MLP neurons of a small language model. Each row is named by its layer, matrix (gate and up: input weights) and neuron, and shows model dimensions 128-255. Each number is 500 + 50 x the weight over its row's rms, rounded and kept within 0 to 999. Numbers have three digits each. A neuron's up and down rows have the sign that makes its largest values positive.
A block is one neuron, or neurons of one layer that tend to fire together. After each block is what it responds to, as a language model described it from the Wikipedia text at the highest values.

L6.gate231:383494414583475493597503505486514537484539477545488634504454425499458447552477514443497495388514508581511461448523546536512569460531603449494525533627483534531519483470486612487551502527497474523437573387520451451657517533446472459487538487654492510462534509546567490460499395512535469537542431526478414511588484470569495586546447480466478460476538499502506447527566574488493577432407
L6.up231:557485557401511525499484507551442508507517514476527506438606615503502498460459517496536496526458538422431554480455465448530533589422483474577474500508497520436488529480495368534440476462535488519530511557587529508348464483503505557545568559396445541523468518476462513518475606476473576466509483540544670487485489497514502407473561450562543485473494510501481577522512450500464472565569
L6.gate321:434458414512528475571485579606529485458499509464483517449583541457466491536519537556422549437541486600414517472483595457537562501511575538522501560562454503496528536565516546496547476577529458545508507548490556418562421397419479462540525440485414597477487432463428551561503469496493506438565404476487531482528527489586520568580473483473483419609512567474517447502572479561506513457485
L6.up321:550459508488545516470536523423482458427530459466493459534429470394485469540539387506442499493541462578461524478434533535500478603541492615497521451528403464583496524617500481500581485510614511552522488558447516425509431425485436482483469467553516556492454491539474583587440512503525435456570355432453507508481539447535505512541556496403503478479492545467570460494512544505474494507434
L6.gate511:455417478515490513617546556504536483413521520541489618410503473456473435554479387577471572514459530542454511479556555588606491545494531476523473504532503532479518633504444576524526438554543435530482566486465504439577524507462500438450619544529472541527453437461436508523487500551497490489584486507526540527557475527505409463609368529506436423480553522494467416493522543443451476503426
L6.up511:433545532481453500458481441513422464560551409496540499511523518560559506480496560452504465503573525379475427470546512462520653507372551535488589550486572458433464427478533427530443517507459550452504467520590502552409543421487546517542550535492444430440506558506515521474570455458477533480487523489485484476456503441462590459470593373466534533463470497499547457438532417603563472436551
L6.gate514:440462448599495527521458553507483536462468482494586563530510520550488540488507445474580461356492495494509506463518545504442522392487630554509514561557460580545561486558430565538498473430368489480458514436432515548596531479635438442462455512495476560538555557530562539477536391531448589498460443488543494469474473493485413562480484573427496472473517551467463550544546450466531538462510
L6.up514:501478560593485432450430400512447476482482569508555468611515542521507521526497438558548533487432506421552499460502486475464458496500544436420561465566512490554447533541452386563545441503525479494522504491460546490460538501521547419535489470403463482559574552518501549481544427389555459404408521529400380516567552535529514487451554502465489503475508556437541596532440513503435549480509
L6.gate525:487469504516482459578582574447488562504468471418533522573504502551494422500541518440406513531457559575468401514577433620601550489492579545502439542522464605570517475437496450462551448509459428537416523491458543515472545444505532488431522471532477461437521500567453568579460534521557482398467404475514470430485454383493451504506568460485509469531524500417476529534470441542451447454554
L6.up525:561386439429554470536479585511562582467490552505503475546461441502471551513466476423523604513554534477459430539573477470517556465536539421518427518556455518542508558565553609475575619523452464426544507444523562372467451490494527522516436468512425402417462527472508612547632609504445474432428465552420430481444537506481467525502545476570500483480498409525491425514476600518414467441548
L6.gate573:393473406496531512556446508602472559497485473568496643460476488440484547518451568463466513432516538514453576497507529548583611500546580457434441504582461456478587480494491549520558493530422466579442556510541476463598445531520532450534615514525397581423536381459523543480476415512531518497527570488511510457493532528535445566515411520554478457474534565502540483463585567525482475489471
L6.up573:505550437500524492556488545452560552509485565435494483481497552491471416442497458564537536521403457459526463418506442482548566526463475458593582535396519543404472560476508520565475514549558467387525535476531497514345524441472458512444499509529565479599435526503406534497525591604501469475509505490542499521412473542488512443608541473515579501491526475499409485523444473552454499559526
L6.gate611:480446503520494453545494555507486441528499489464475456547435515551504523572402614505420570574528451555477503522456425498600500446558660437512546472611489469485581505462578549521491537461479489520442497485544506534537491426483506398500527542535515529502557434500499519493506395549444423434605545579498481510481520429522495523536546510595426503486538509553506445574521532460505551410527
L6.up611:558533438532492571535447530525499434480541455530502499496521452424545473511496427554468551402473542385541544563491532427609450568503600539570569522586559466450478463488462410492442453460490458432507549520581534495465555592503536484543482416517499613553409458468572384501488439519473531496356558454503451505465536406511379558554466504518424420486501516509562588473572536571532527497576
L6.gate651:435451514452542501490518570534533407467504524446566551540473401506387466544515437489462458475488409561408585551483497420494532536509586391456516491544532450447521559486483483427538477560524519576435493514505406554561523484571493445427489525487547486420441473542558491389548452462462406489439489503454458458544542557539535629541542590519490512433521511531511464490565470494515542458516
L6.up651:468435554454522457591495506587473535508512550479610495430562437542472552529525586519521458421434519530476467498565584554404442448521441395480501564530508502582497466558430543534597470588510556468430453542531528454507443648511543414483444527521487565437533473463505656539430588528487525587506503480566465528574504485431570422398511538481372418558508464488521503517421511455435516502486
Description: Word-completing suffix fragments. Final subword pieces that complete a word split across several tokens, such as unincorpor-ated, Histor-ical, hum-an, establis-hed, superm-ark-ets.

L6.gate26:380464398540475519522556448494470650582484463428483546405545466606484465378488571384538455479539543525477538467551526529505449502576539491525403499528482514494561530455523551543531558530436520488514538532494529548554560586514532472454511524528513499440516424425508454546563428516479555451469521510588550451514415509505474598585421531539471445489517537440563577517637578543501509507547
L6.up26:506437523541512493561484523556409586448440493426499490446455496555481465423491528455524520495535523479485454572529570519581592501494502392550454496519517381606437618554481464566503476488532489499504527460615493464441472401516508469504543620541494476521503457471523445461574495412458475449491447454509503494480459441537515463570462595590476446504486608461551496466475449574552508515598
L6.gate68:489439434512528500512490576518451457380574533485463524446495422535564510462439592446380569464505463509488540414451501447483698429484551510616568521578570545486523515472531560502467487557540450515460501579526459503534486440461545434539532449480435483454464485541584485466512450531512527489603504531448582463570503514516510518505436524558463472457530490481451464528559472480500527488493
L6.up68:529465435445495505440477503544526524427557538480600488518509465557570485512475491501458560484504533599513494493481477425472571373569555536516538567553502566565548474600522523567466382558473484479456488502490451465562540403554504489474452532385419474472503533497598481541517406472474539540554556486417409398520463425489510611510409541561384519547473494547474521468553472541529512452468
L6.gate92:436465479557517497470536512484437423437515403469458572464480418498517452429473537512568525551502504444494541493632458405507475534463513467603512528528442484518484512473451527478502401532507556509487496418517534573535498557500552460504505525575518484412522424540429560533524527497505464541530629484495455503457450538532592538526425504472393460409503445430524568480462567451551445474471
L6.up92:528450473546501416522448582526447532529525441467475545532384519526488527544506444508512572451563477459472520494527542569502504494453394508469514544425578571507550590519493462506517445454375518539472483565440539470554493511471499470563514505547431494552543476534420490467421493447600558520585516462502485346477352404401433458490458528514378440449487454474486514517589509491463526471464
L6.gate299:510466460483461443497568503490504568520494428518524521449580552648379430508471557469462451548530620574508550536485496475498568514581543517395346486443478513572504597402520476507529577552355477491475488489431567561502529544498592430528527506540572504417521542601497442512521494498516552561518526530455409461492511546423466489545499536483538496445530547380512507490593597473605439532479
L6.up299:477453495474486439558471549564470639441487487439493553528465551522522443452487543433505554450536486512436514554530471504471508450465545515361478496509494489547595627508520510616511523592530450518418533462444487525523515446497508433529548584566472385500459480486488494499473544518464510535505410514428504498563480490465490482484508417532467496509507532413541624489494527527455519532485
L6.gate358:439478498513486507531582514536435428454530511551575562387555493423507427460489479387397470530534532523528529466575565575590598441465558513527506565539518562569494502448445542513492477512496564477590540520516389485530470476524556491521544403460547543499563596469477594460460533534464497508646535500489442588550499476541536439431440558527449464444559502437556500488595403519459490494552
L6.up358:508447462438521571482490537417410511396557494412577556488586449545522484371472456447517457516505547608444500506536470475578485494521519441448491479481501629482482492463398519568590469542484465521528410533520578490397518544481511538447515518431471536493436393564509420514531518530550532461572479498520510441501489494420524440468516477509514561483482490496506581487602495545467414525511
L6.gate554:493493412457503562516670547539498573456595484508517559501510495475567445410458507444544443510478544515544485492560504582589521465445495381492508526521378552563544542432545557534487422481406548534479499471510419525514501475497603559459533551456439473504526439470563520476479484545615468491549504530443446498593460599500588444564386449534435455480498439461569602431533500623538524543454
L6.up554:484374486539487510509537547511543590473522538547480502536634433535539541436514466451442540578448429559546436545445511421531447454559491504489509469420449541408506517480408448573561550606516452440498484545491426514474570462573426518422474429515542448532500515503522458547527486505546596436528469594377504477561529507489492420515486583579452385472492459406486495553484478566512544504576
L6.gate599:519485497488496530472558462452488512399522464412500574523442460527484484470440450463563516545456535465534514553597491473488541464532534445543424459552482569559501449517540542427516480564436509469425608446505495534492569503566550472441558502587525470573565514570406461538423429557516501457511516544552456657543464520444515500540472484490421493512516458469526458559501514444445468546474
L6.up599:449465472451478414605588564506503501568551472526578541514587424625445531464443561562383477439520621517502433487498449384524489454497474513527478463399544473477518568404522444549478566562418509464443502588409471469464470528488502520470465559502482467390550413570452488434538513466480495533555548420392547491483520536532573477579403409496527497525499548472575472498462477474492495477570
L6.gate610:467387418513488551544517581497502575488439476585475647472498477505459525432561513494522451493545474545493494511571488536518530489581557539518519461566505524532560433527534622499425434501451479477437539472484492526452490568555472421523542514480516516440462460504511472498492503608513503438477455534449466505580518551538475589586453524593487495484482494437430618566571455478451513573512
L6.up610:525515497524473541504492521443559511564473483560482549473499529501507499453601447466492463569571484554524523539552427558486481530481535570470478475523414513569510439481572597565470451412497498483428453532449470549365447523520566430450493496483565518509514426556414528552518554531555581570523489474523395449597515554531514537636558486470481531516498505419467544569472463464472427483511
Description: Mid-word "ail" piece. The word piece "ail" inside words such as daily, failure, Railway and Details, plus weaker hits on numbers, years and hyphens in tables and infoboxes.

L13.gate193:357490468532550558554547496504519391518504554479450497393553517466485507506445572508536410523471561522470420492550411467415459481524474442520465528601481570599573538547420459523585569500532477417450456538446471469521479481476493595501485488584442542553650427392468483435470490551497472551485496456411496544440523555509434514526556476503526481470494484606481450417439373537470400469532
L13.up193:525501456468461538520417535504535506454542420508426519503546471522463541455470419510582461502533421413643461412521563465514549470522546536538463460488440537585539500459492467509464461422514506462498481404478460522524383496539527493505464539432496500458459526493431493470477502552416524600457439463461422586567476422452593505469468553478507536410450467501494503525572474553477562565439
L13.gate344:426485514500444519485591476520478531457483517536440469521466498476515428507401511573516371563501451492502437499518469531478524568511406405521509477480544591468555559505582478474542566501532414480541646424442539401445486496510591535451512437586520390503498513443439542507483405535480607501532567525418555555556547601455408465574421450521511531457483466555368526510430466579444525586523
L13.up344:456441430466437447476564539458513468644528504500519513562519430531532502556539435490515491542461528507552493489507443388515490429614468499346467517607497532621509446408542576400501550449419472520495555528376650476510526462527465476451554615467451472435472506490476476528453532539453549470486607514479500515515486534487562452517503507523414415641516551485577488541562531512443477471548
Description: Mid-word fragments. Short subword pieces inside an unfinished word split into several tokens, such as the "re" in ret-re-at, "ir" in outsk-ir-ts, "e" in st-e-als.

L13.gate55:479443506488520560442492501469488494537507641534564515451522525478512450484527482565454460472439468503509434530481550537561517485536501433548602447618513547499320445499566416523551509536523523534493541475505369494543502507518508448481508517484535463507503505531523478545441498510501514425614549479597506418534597580518574473503456478503458539617551528428575518502532431510589527479525
L13.up55:544516538581490544463455448433477482555573425536431383521519474494508557458488477462495513478577445511562515414425489557535419547440436565520451607561485575521482468475476479494484526528511457425527549461520450542581459409511523469542476458469538546487545525551512512517522515520410485518604508478469466508564565475550541442451510461404437450571498471457471535397508636432508459476490
L13.gate327:492559500394562558497432531518507534530510500531500539423483490536493448472473587487456412536454479445525479477575502469476529426488521414481533500599535604481479547424537551531458398444420400521536491536431480388446479471497564493537514504464460484500553482431538484545527490524464538511591483524502545463502496518513562506490490562522459461510522551502444556439439446538494494525516
L13.up327:586452522400484491576393556486352603543480544539531473425596508571500505524485465620498484442576537466456485518508534500542473529519530559487531528483421518472471510469556463531527510590537428500566524395512455478503562549459494470577472472529549580540453477502482441579422489499469618492534477423461514537442612508512480494475403429485601483519475528558584455605474534424559586453543
Description: Split word-initial fragments. Word-start or mid-word fragments of words split into pieces, mostly a separate lowercase r, as in r|un, r|estricted, r|iding, r|ather.

L5.gate41:425474496537491449592530506524436498474515455483490620437478466529510387414491467488420509518521489590478465505520535465571540452469656461534502457523525516476513582383521457487540483544456457545505604522485401492550502509517525496489609463478510468449541476470450581573459556580443496463585547482502476565499472509546505483583476434484489445477541486472531461531571451554501469506517
L5.up41:576574568481516523441514500505500535479566523562496522502542559451508604590439504445564515423467527475498536519429494501428518559547422573518434609492411540448413428556422549560389469540561535500475408491544674486561510496498496517538508539467469585589479553445571459453554461449571549552509492560493539446539548560452494606457516481525536523510475493588414495484491550544508474426452
L5.gate322:379444467594496479627543498512425493503563448527505625471532552523364524476521510411460502497498498563504509425462517449582589509441585440525588494470582502518479456400556448518501548538472466517436567431553488529572509491491487491480607494504463463504530509503486537587500475542438527450540457515449581551556481523566485508575504434453488424517516506480522414547606473533509492505504
L5.up322:552592509409531516474531486497509531508528525559486508505464503465596476532472489528495498525420532507506511553529598456417464499544463533554468504497460501440556535517605597609556497479519505467415476526486468452461507506525506462585509468486587481461417442432510438511605495449598535440447564543533473491562506513500590615491477484571482572505505532567505552479477567492512516478520
L5.gate348:493449436529520578497565462446494494465421409471501607511499472511459432536438466528474468596505458512556548478433460492541562522399605459478488434480532459536516493505527505415607436555481459568526569561543459564480527428550568464513573599557474490516476468558468536465606555561438475434536533553465507529487549462477514541550510532529513491526547562484410553530585492499645493498486
L5.up348:442479525435504446497517502542457484497513444517446502564493478487438486521461501510494520553585473526539544414430481497518571536449525530446512471468493480463555447494574452348527387500542525505485610608543462494466524440488520592417561505546503500502534542541488559440583518486379476515580494477528500596488519472432395494515415539487565465537461526473405494575544506517508494521479
L5.gate388:450444481509498534582504583568448587530545446538556639446495497618466412479458475531414490460523494569527479447494488479607559447473566467494457502532515451477507537472483406535460500576435454487466612541557515461441528468538467533472571501566503489431498442549448479560522537588428584444601477522399532466547546559474554444666455509503446487454511529485489503489545466478529529534528
L5.up388:565508421566574405510457478471518522534508600538492411450539529422552570506440464520578494533468515488514477474469586565449460558563414508531545456558430568385447514500534550536536549526501468532555428525474487537531578467557492510580452531445463562530438511503571465481549507444558599572494458501518569447500492526607464575408555519472548520541551482559412470502494547469509488479511
Description: Section-start tokens in infoboxes. First word-piece of a heading or line after a blank line in structured infobox and table text, such as S(enior career), S(ervices), A(rea), and table numbers.

L5.gate176:487488455545515552580474591483432519440497472577516579417529456541485490482463482498404552477530511580476477464461528441555626513419587458513434449551442468471482480470548520474505477614407439478544494488510547576584520427546508510453583514565476496489551532563534518483574521553528565417550512602440480526459547542446463486509527422472516500504521492474433518490580484513554468503496
L5.up176:538481486564521574486460493510484445407443506473461452517563487476530392512527464568477543434496458545452372563454525440459523478468473552467497466575421523480489402560496519472465486502430427487490481458406588541561534487553570545489450499491477495563472595515489538473546576480486487445428561584523419513464528489462393458565478506498525631478497386498417574418511472499520514463401
L5.gate431:403457454557472484606476505496437525500531477510525587461580556492430424436499542402477526477496545524472502466503566530562497465494605513567454495484462532478546510471520551576503428545489479581508532524564448502573490440510510468454642486511504514469516451456544508502546523519524529487580473540505503465558477575499491548543478396543451443457550585479513477516583453516442465501467
L5.up431:558563564462484447509502546538490506498581550580495501495448433513480538606474412529479560453537491512505463565475437484463481558499474442486578567601475480462465516446472410457482598585438495489454577396573558442561506564485508514514527464569429463586480530491466533497429396484492523475456489536467544481438505390528463480418515629499538529563473386447460430514561482449615569501473
L5.gate596:521498376459510487541497552457532492575559452468588530512541442473572460456533462530567580532479453536441598505411485438464496496435574451439544498604446446496517489521431563523539493523431507491434441481585466542468486387544454502430508542544528541465515354530495446470484602513526608501455395521541492448461530607479480436557466515438393510454519546386419521475503557459538481447499
L5.up596:480442488471482529506433476566544460545453577432428495507492507559409362455541536518533469490540411521433510551533568506516486518474491439548493496605489460446554578512479565471586460563461537527522507460512464543457426451505503575439507618422483504480530440506488509445637580504486482496479443489561519490464543584438527524571518431558531453547510573435437449462481469497472428470490
L5.gate628:426433446533513493618506553578456498464588509609565617452539521461420504499487464465464483472474546515498532436449510539610497539456663455510518483595472481476487585455547457520542517622432467522491586490565497472554539469544495471522637516498461499504511519491498491481525526506528495446530503476511521483497473495526461517561475492451427436512516531497488496501565510492469525477542
L5.up628:513508544429492557489505462485457511523459485486486516510437463556473498509556533468507501424514452566494536506547427494525515429532463466510525597443583474471531467534501525483441460502530536488464529456499538519530442565550466570504487458497482567569472532513528513519509511543393520505470504497478597555565574452418486511521509425576554530447443479411478499457515427529483437501534
Description: Mid-word subword fragments. Short mid-word pieces such as ab, ad, ud, er inside longer words and names (unavoid-ab-le, Can-ad-ian, Gab-on), plus genus-initial periods in taxonomy lists (A. hookeri).

L6.gate180:566529398509483564452569518472514390497574522465516526476544521459500521494439501536563534575493458556454606485490532429435555527495533476553571464509472540451553443486397514492495616408482506570535556458545429574568446471471565522468482564508549430555541463402460566507468486589433558467568498535474500413495501595521479519540553442414473460474497497583488474494527391471464448489559
L6.up180:484526471465485614504540514512490428559529466559605500449440541568516530474445536469524410478516526528503428459486523440419499391446491477521486546383463456458468483499444421465532459517584475446532472339510415594515488516531546527462492535491605513510397521535527531587544512477470594627503513471512515493540517459517502462500466488399519514460502479508476479520479423453435486560484
L6.gate222:464503480517531510525537516412563399570617528515543562463390470448429546532415464548458577522522438518515560473446493473522500546464512479591548474532502478523494453444522498474617528508472497514508510465558427559512550475502425530493519598630529493529519467444513512417552446580548606535501480521537538463534558454571537460488512431458602512553507537588429543667418520459609495494432
L6.up222:563407457514519492498498449539497524473491542470438544543479459520422568579553477408567387595554495537487487556525500407504387482464474524504575475517489507516555478609538487549530486447491520510485439491514429445450434512388553527433544595457492454523535376483453505487425414570626483581471386442486436478628452600445539488481521540433508501404486452427538534452513497534500455483544
L6.gate335:537484494560532499504542470475535479458532584537470508474398518434517616584554461445474571458438418544487523447397389474494544573547537562497507557553474513458561478604481534454534546376456524484526458532584540398518487485469488505436572528477469486539455477447571434498475519562532489560522501425516536509511489564561465546453547503525536458509504551528528428514474462599504430503453
L6.up335:471491542508486523463592587418567404481623499497447498503479432482484531514563438436477473570496450476562577447465492479516526576604600460509571492526518493513427549450454376451564498457410476504631552552509383586502524470525492463462430391518482513518610524567477444543548551448513522427519580520482528497504522527596525441574545587363480505455499593509546511510456491482500470499546
L6.gate406:524469477496534510603473573483393554515479537464478513465473513564473441531394439553443550521419576514429598549452500471506528512543574535471458545535541449499500565540430521560484526536551414445493478563540511492382400356506525490501535540544415521544513517536491448547583496586547532528563427592474523467525538461530449486442501497525483470422506473445474500525542467441518476483508
L6.up406:482468457483493524460468530347560513564533489479422504483494468521470526546493515550541463489497514519465597526454566505460503411494500474532412479485415485540459464531416582531516577437543452502546475540521424633419401457520460545428475592592508531538470398510457419487535483502500559506458424555440482490470551485563473395492505518520352498423484559498417510453534560417548461474464
L6.gate566:479484541561493541545501565467471552612487469576555479510494492413459408503479521395426557510439392511587554495534522467527513589432479548583486493472467509495561512474472507462571514502537438438461466546600459513572499483514448489510581525576500514462523477482494428398563485542455538574525501502496496501531534590585528604602484534430458530463487519504484421548515458453574469487473
L6.up566:476490484548494530481502530477551439587485440539552486479504494484427499544447482400452615474428505588559534531539529508496423543515508521488510507530323577532506553441472510430579491522507459449583433550576528514535473486422458473463473518568482506498608546456456461525505481506403501557491474460500427432487457513494476531617463528452487418495490477512507435505500520475676442437539
L6.gate666:409443414502505406568478517546471549480522539530598624492473558450391487576497451460512528403505519587529591479503489516494504498526583516572509538580447562512455514430565463542512522456398452577480536467614455504535442464470426510487547496470536541491527545372556448506546458522505605488516405521516556492568517502478413509536489493520485471492513487447482490456533446465565500497523
L6.up666:482523586476494584479596541498450417529542477509456443423541566486504466494485528447505417504568490502453493422512493519526510512433556442421499441500538452448511378475441565542498383489484488561458569498459440566472462582494496551566544423553552477591534486568370454457435544569558470432504508596518497479502480471509520524577544472498520460474493519556600504490531538373446495523532
L6.gate674:454509500466486480551491587513551537494628487458564457488545458634514517368501563438575456518556500501479506482483481428515556437531535495546463487516504523456571482463437494542427477566483485515403474430471521618454530446539582468522536568521474455533468454502503446522533511489446578501528547517504496410439522463490442468612514502470474529443499506458448636489523501437443496500504
L6.up674:389496450484498535494537542401618471570534512389503502576555501453415551528441480396556518470436524476553573452473542522555475600453565484531535503479434491479529559507493460526527567436463392553514443455492542560483478414559490467487463485542499431585553398439525438495559422528505581508491428538427548436440520474508525471522518538502496494419504558503503494580527681595482441474492
L6.gate690:522504472543503533541522460515539459603473467523480492429535592489513522481549605459432581453457472607437555520381584451536542569570555542522513533497522507481532479474586496501466487529370519501414484466534407582580396406490496452457482471458474570468480485462487520534510435474501469469515493499515580426487507505483468456563529450428478525478517538414466457458603497509511413508498
L6.up690:517502520580515562444548478503426435558562457516532513451406562489492441501485459443544444486491419502455530478513483497405529515534498519505426458441463476546429481537470567418573419464469571528428482457527555609479528522500657604442477463533524440514548471541386520518455551536419447506471449478483524564490513496529576485442524403375341498456497527449536567559467455509472515527538
Description: Mid-name word fragments. Inner or final word-piece fragments of split proper names, mostly foreign surnames and places in lists and tables, e.g. Makar-ov, Kragujev-ac, Juá-re-z.

L5.gate122:495458483544528427610498527489521401446528480529465481502522556598381545555415489404490536468527497485501453432470581499615488554548484503540541508484622493486505539479545514453500447527512521535536655539451588448514484424525467459464534534471560630475561555531473563442535412509480530600514465527497548440497547460547445565419531491459531436495531536588559525497484489440454482466452
L5.up122:464514479497505494554496515513477447528394512471426520534543609514455509527448432526518570557533436509470466464461440571570473552611528458527509469548600570502438446510505531539478469533518507557504524504488517446432520457583501493572527530484583608497550424502393504355475448500573505531478550532416447463616548429463525566557511568536480413517535470502574578540484446454452467481422
L5.gate249:499543445538521465498562403383519496452580515455533542424444478462502523469474466523550499602538470547424536511450450487467489556476589464532479518484431396402507556554491516479513521472424487599549503558522547618516529383539563487438504557553545518429570482520394583448549550542477517518601530514469474524458527496442483539518550569543430508494511450556458461566578500461440432491532
L5.up249:527466557561499547535454493504532507535489460388439486465414546522417610593402550532451512494467411553506545438556448454510427573491514522508535555517532507463550521512475531504472441490464487476538432510573638455557458501506490542469548466475510440571499493497473481491492459520463490506472498444551527491499441439448349490456478545532509490409515505514413429464406493432435495484510
L5.gate297:423442567622524509578545513474468334520572508482551520537514488512415540472483556442574469512476452482556516436569543520534503480418503520556592461537521358386516517553459435410511433453472513503524509455528501548581363494514500537447514498515536495456559539574494560479466493464489575481477423433512570477565521469569530528532514430487404396523507517572511469530548530570567471384499
L5.up297:531496584564543518527537527375452412497516488457462444601552454533471516488470557436620499490497396451573465498545609586585465485457553504482520528552559414440510525500456531416501444438530469500423481505544548525554368505508526474460519542514541540487555554535453493475505561469363567527426461434490485472507475402583540486462504477555478421475514486531532457533514567549470477436550
L5.gate351:395471456484553499539540467401497495528543431451545495477610421559532513531454556394492475523460538553515489435487414528577536597459565481563522523532517528448486511506537468531482504433512458580487524523557585502434472445500469532435547401574556493506518547535526420427545478517528494430437512461493521532452561436513443636468501447602460477548496530459437499630536527566413442425490
L5.up351:492436425474506549438490550463511499535423458506531485507558471489454472594417543430468483591492577543513495531543363607505554545474557481402418530563500553498507492565523520522520456489407451556470532473554551591569482474546481504428512507558524458626522513515497490511542498530496499480468487541493533448450522452352394502466599599616386482535479417426483561557518503507437469443503
Description: Mid-word suffix pieces. Derivational suffix or middle pieces inside words split into tokens, especially -ical after polit- or -olog (political, archaeological), also Democr-at, Biog-ra-phy, soc-ial.